Weights of a small transformer language model.
Size: 9 layers, 119M parameters.
MLP neurons of a small language model. Each row is named by its layer, matrix (gate and up: input weights; down: output weights) and neuron, and shows model dimensions 528-623. Each number is 128 + 24 x the weight over its row's rms, rounded and kept within 0 to 255. A neuron's up and down rows have the sign that makes its largest values positive.
After each neuron's rows is what it responds to, as a language model described it from the Wikipedia text at the highest values.

L3.gate2455 [121 162  98 146 134 101 105 118 131  95 161 116 131 111 113 163 122 129 149 147 137  99  99 135  69 124 116 145 125 149 155 126  95 143 160 144 158  88 102 123 123 109 141  99 152  87 114 138 122 131 124 107 145 164 145 129  97  92 127 124 130 145 136  89 135 108 123 141 189 148 118 131 195 133 110 181 133 107 138 103 122 124 153 129 155 119 117 123 161 116 117 104 150 117 157 104]
L3.up2455 [ 89 134  96 118 122 181 160 145 167 106 150 116 137 140 106 112 153 184 132 153  99 107  90 151 127 147 130 121  87 130  92 140 142 113 110 139 138 114 122 180 119 149  55  91 141 127  98 100 137  88 165 142 145 153 143  97  88 121 129 115 109 122  99 184 124 154 139 111 183 116 121 102 167 120 109 130 133 158 107 159 133 148 145 115 188  80 130 157 132 152 133  95 147 145 150 136]
L3.down2455 [131 173 100 175 144 166 104 115 121 101 117 126 175 110  89 128 111 183 137  91 130 131 128 105 107  99 126 110 113 112 114 125 111 120  94 107 122 116 176 132 111 124 156 134 136 122  98 127 167 105 142 154 148 114 141 156 155 136  99 160 113 157 171 109 117 139 124 149 124 151 127 120 123 135 114 152 175 112 118 142 137 132 170  86 107 142 109 100 110 124 154 206 119 105 137 152]
Nouns naming a set of people or agents, often after "the", a surname, or "both", e.g. family, crew, brothers, siblings, nations.

L6.gate3456 [137  95 107 122 125 126  83 150 134 120 155  85 135 171 145 129 127 130 129 117 122 102 148 118 109 147 112  94 107 108 135 126  91 127 167 137 130 122 126 186 130 137 105 116 116  99 156 115 139  92 136 138 143 116 160 138 107  74 133 115 159 123 102 172 127 140 123 138  44 153 129 124 125 117 150 109 135 116 135 111 127 141 128 126  97 132 137 161 140 129 113 162 149 100 144  94]
L6.up3456 [187 100  89 116 142 117 150 132 139 138 103 104  95 182 152 118 128 114 114 127 110 142 125 146 142 135 122 145  65 137 141  87 134 123 142 136 101 160 114 136 173 113 131  85 117 151 136 121 155 108 113 136 122 114 155 116  72 144 111 150 139 118 107 140 107 105 101 145 113 105 142 108 123 112 134 125 148  94 123 130 135 120 158 137 133 175 149 154 156 150  60 128 128 119 162 138]
L6.down3456 [122  92 131 113 129 117 112  66 152 115 100  55 116 134 146 137 124 115 159 129 148 110 116 123 149 152 116 143 116  74 106 139 115  81 131 134 138 119 156 179 136 125 108 121 145 104 102 132 128 115 102 141 141 122 146 136 143 127 152 159 138 170 158 148 129 120 136 161  94 115 183  88 137 152  36 136 101 149 144 186 104 104 136 136 132  85 103  89 138 141 156 170 171 117 141 109]
Auxiliaries had, has, have starting a perfect verb, often after which or a subject, plus adverbs like previously or long (which had been adapted).

L3.gate3269 [155 128 105 130 142 133 179 133 126  88 111 117 145 125 126 143 112 129 152 136 136 178  72 141 130 100 118 138 123 120 112 101 120  96 123 118 165 136 146 118 118 133 157 154 150 116 115 113 125 105 139  94 120 158 133  93 146 133 142 123 147 127 129 118 144  99  96 139 161 140 105 124 128 176 128  72 105  96 109 139 101  90  86 144 112 140 112 157 171 133 140  83 121 130 116 118]
L3.up3269 [108 105 155 148 135 154 120 134 113 117 125 144 119 117 130 129 162 113  90 124  98 138 148 107 107 145 112  97 113 111 130 144 128 124 141 126 106 170 137 128  81 142 143 130 165 148 175  89 142 124 129 134  73 112 122 113 120 150 145 153 148 113 138 152 164 133 130 111 128 120 133 113 116 125 147  92 130 132  98 110 125 122 144 114  89 134 123 138 160 138 111 145 139 121 136 138]
L3.down3269 [ 86 145 132 113 121 137 102 182 141 154 108 120 100 142 156 112 165 122 160 155 136 109 134  97 138 127 137  99 122 131 152 140 149 152 106 127 134 116 126 146  86 165 147 127 134  97 159  75 158 124 133  98 131 128 123 115 127 137 161 160 147 106 140 129  89 168 139 150 144 194 135 137 125 149 108 126 135 150 152 159 132 114  84 145  93  84 120 130 129  87 173  84 140 141 122 115]
Auxiliaries has/have/had right after a sentence subject ("It has", "Takealot currently has"), "after" following a date phrase ("In July 2020, after"), and degree signs in coordinates.

L3.gate1055 [131  75 160 123 139 129 132 131 106 174 119 107 129 144 116 123 106 115 103 119 173 192 117 107 120 136 107  97 143 146  92 150 132 128 110 144 147 138  92 166 149 110 138 130  66 126 127 104 104 175 118 141  89 107  91 119 128 182 197 140 136 165 113 142 130 116 106 145 152 145 127 100 121 105  96 150 162 158  96 116 120 147 189 158 123 131 148 155 136 125  80 126 129 141 154 115]
L3.up1055 [131  97 119 140 164  82 111  94 121 134 124  91 131 160 138  76 124 126 146 107 128 114  87 129 132 138 150 115 135 128 116 142 162 130 100 131 115 110  75 128 138  98 131 124  95 138 118  93 133 102 142 148 114 149 112 105 143 184 151 148 129 136 203 184 133 103 115 115 131 159 147 137  99  98 124 152 123 149  85 143 182 138 175 124 125 151 131  99 121 125 121 155 140 157 144 132]
L3.down1055 [111 118 104 187 112 123  79 145 136 124 103 127 152 156 106 148 123 147 127 124 126 134 118  93 179 122 111 107 173 175  94 131 140 145 115 126 151 104 110  91 143 120 115 144 102 163 102 110 123 130  90 163  99 103 126 151 164 147 131 128  95 191  96 162 122  97 140 136 137  88 136 155 125 133 117 158 147 169 130 104  78 140 145 101 133 117 157 128 115 132 120 115 116 160 117 189]
Double line breaks ending a paragraph, list or table before a new section, and the verb make in phrases like make room, make way, make matters worse.

L5.gate4025 [153 147 142 120 140 139 129 103 138  88 189 106 140 178 100 128 147 134 112  94 134 153 115  62 140 151 125 108 117 112 153 104 111 102 126 121 118 129  87 146 158 118 114 117 123 107 139 115  91 159 122 137 151 140 140 148  98  93 124 166 107  86  51 135 126  99 115 141 124 120 104 128  87 120 123 114 115  78 141  75 129 140 151 147 189 108 142 108 171 116 138  90 129 165  88  99]
L5.up4025 [179 119 107 117 140 100 144 133 128 122 143 134 156 120 148 132 100 158 126 121 159 128 108 128 121 130 139 117 122 155 138 120  94  89 126  83 139 140 128 123 109 146 114 157 114 191  98 151 110 139 142 163 103 114  62 148 106 154 135 119 152 115 153  77 127 110 104 147 132  78 141 103 106 119  97 109 145 101 143 138 140  89 103 136 151 128 140 124 143 105 122 154 144 133 139 122]
L5.down4025 [130 152 141 178 151 144 123 122  78 115 153 139 138 131 137 129 122 185  92 146 141 128 126  98 145 180 135 107 105  86 115 140 112 145 137  88  71 129 128 123 132 111 137 161  78 137 108 135 103 110 116 158 123 111 123 172 138 113 159 133 127 133  94 107 106 121  96 172 110 135 168 152 165 120 163 133 106 130 103  96 135  95 149 120 124  95 114 130 134  94 134 118 101 107 137  92]
Common nouns, numbers and quantifiers that open a set phrase and predict the next word, such as two-time, one of, centre of, subject to, together with.

L6.gate1135 [178 126 120 141  92 124 165 101  76 115 179 165 161 126 131 118 139  85 136 169 102 121 153 138 122 120 119 128 152  78 105 165 125 182 159 153 120 124  57 152 121 132 120 127  96 131 136 131 167 108 151 108 123 140 182  90 133 132 115 150 174 146 130 133  83 167 125 152 103 122 108 134 150 109 150 105 114 125 177 113 126 151 149 116 116 111 158 120 172 129 101 114  83  98 165 180]
L6.up1135 [107 137 176 138 153 144 115 137 109 107 122 143 137 131 136 125 135 106 103 125 115 130 129 148 137 141 105 104 101  97 159 147 145 111 162 122 140 129 144 128 144 118 128 173 130  99 109 142  88 142 107 109 144 132 130 164  90 113 162 142 139 136 125 115 133 113 118 152 137 102 125 158  96  87 116  72 134 110 169 127 134 135 125  96 133  97 125 139 180 161  66 121 129 166 149 118]
L6.down1135 [131 122 131 102  98 127 138 135 117 170 114 132 154 158 128 107 120 152 105 131 121 154 143 108 134  62 105 159 132 150 131 133 151 147 165 179 155 107 113 131 123 117 123  96 154 104 164 135 141 137 126 133  81 116 130 157 160 109 133 119 134 152 143 180 107 167 141 114 102 102 133 144 155 139  92 139 152 112 129 106 167  90 166  93 123 115 134 142 112 145  80  98 107 126 110 174]
Fires on "one" after verbs like was, became, had, mostly opening "one of the…" or a count ("had one daughter"); also other numbers, first, to, never.

L5.gate1596 [141 123 162 138 119 131 125 144  70  96 140 101 176 104  96 106 133 138 153 151 126 113 106 151 114 124 103 129 130  95 123 121 125 134  98 129 132 117  81 173 213 104 217 117 146 144 129 138  84  84 136 127 146 121 194 153 190  96 132 133 172 142 154 151 124 150 129 148 147 171 106 126  67 154 131 154 122 133 137 123 113 114 118 161 132 137 137 163 159 174 120 113 134  93 131  96]
L5.up1596 [133 143 183 144 128 109 117 178  97 104 134 109 138 148 167 108 154 111 110 123  87 121 149 125  98 138 130 134  91 106 143 145 117 115 141 120 143 102 128 154 168 125 133 109 103  75 106  61  90  86 137 141 189 148 126 163 140 141 145 129 133 140 151 139 163 116 123 149 110 130 152 110 104 122 120 146  98 146 136 103 129 131 110 149 181 141 145 133 175 126 102 151 144 109  98 107]
L5.down1596 [111 115 133 129 161 125 134 152 128 140 124 102  94 116 138 168 137 110 135  91 120 145 124 158 116 110 119  95 104 143 170 128  91 116 143 116  96 131 130 164 138 133 150 136 137 136 145 102 120 109  87 121 166 189 103  82 134 133 149 130 165 115 127  71 106 103 145 148  86 172 143 103 111 151  98 108 122 126 152 164 111 121 132 144  96 113 120 145 141 127 144  78 162 149 117 118]
Perfect-tense auxiliaries such as had, 've, has (and have), plus "after" and "not", mostly mid-sentence in narrative or biographical prose.

L5.gate2232 [138 144 125 163 139 170 130  85  90 141 122 137 139 146  98 142 129 122 108 106 132 141 127 167 126 131 168 132 135 118 133 132 146  84 155  78 125 125 127 166 107 143  94 122 113 158 125 152 172 120 103 121 118 116 115 108 161  77 162 114 110 158 117 109 150 115 145 186 154 152  99 136 123 117 109 113 127 147 170 103 124 148 172 119 132 114  87 138 131 126 102 156  96 106 176  91]
L5.up2232 [121 157 130 170 125 168 105 133 116 102 139 136 133 158 131 147  94 116 107 146 146  43 170 127  93 109 150 146  86 175 165 113 128 152 100 161 164 152 101  93 170 202  89 151 131 136 118  86 150 118 155 111 108 116 159 170 114 123 148 150  96 135 104 151 116 129 147 103 122 135 115 126 101 115 107 123 137 177 102 104 160 125 130 150 182 134 142  97 158 116 140 146 127 153 129 100]
L5.down2232 [112 153 115 109 147 142 108 147 119 145 114  90 138 168  75 121 135 105  93 138 117 105 146 149 128 146 111 141 117  95 100 165 131 134 121 133 116 120 115 110 181 131 126 157 143 142 159 127 129 187 119 150 123 132 156 105 127 145 178 138 126 117 132 130 176 135 149 129 137 151  95 141 103 122 109 139 131  97 137 162 139 105 128 140 147 135 127 109 121  87  94  97 143 113 128 104]
Line breaks and table pipes at structural boundaries, such as after headings like ==See also==, before "- " list items, "==" headers or "| " rows, plus word pieces after hyphens (18-met, 88-not).

L6.gate3297 [164  62 143 130 105 140 121 157 112 103 114 125 155 127 112 190 131 137 117 139 126 113 107  80 140 167  83  96 103 128 117  93 112 114 148 139 148 139  90 147 131 114 127 159  76 148 130 109 177 131 105 102 153 113 153 132 136 133 163 107 177  92 132 130 122 130 126 117 109 144 116  87 120 113 141 129 132 146 157 126 152 121 159 160 134 130 137  82 113 128 142 129 103  82 130 161]
L6.up3297 [ 91 110 102 138 126  98 125 143 157 158  80 137 143 133 138 126  82 133 133 143 145 119 166 109 137  71 107 106 117 176 136 127 109 118 155  82 126  77 109 164 153  77 124 140 135 143 146 130 110 143 101 124  72 149 100 138 151 151 118 134 155 129 106  88 124 124 148 105 126 126  97 114  62 127 129 143  86 104 157  95 121 145 119 114 144 161 143 164 139  62  81 158 140 182  99 129]
L6.down3297 [135 159 113 119 146 118 120  89 130 145 132  69 170 145  98 125 125  91 110  98 116  72 101 140 113 145 117 102 146 138 141 113 168 146 124 124 106 122  98 156 107 116 150 121  94 151 121 110 130 133 100 109  97 140 128 137 101 110 106 167 135 149  92 144 121  96  67 131 115 131 111 101 133 148 143 145 169 133 113 140 182 121 133 157 124 117 134  89  73 108 134 115 128 140 133 124]
Line-break tokens ending a sentence or a == heading == in Wikipedia articles, just before a new paragraph, heading or list; rarely not and all.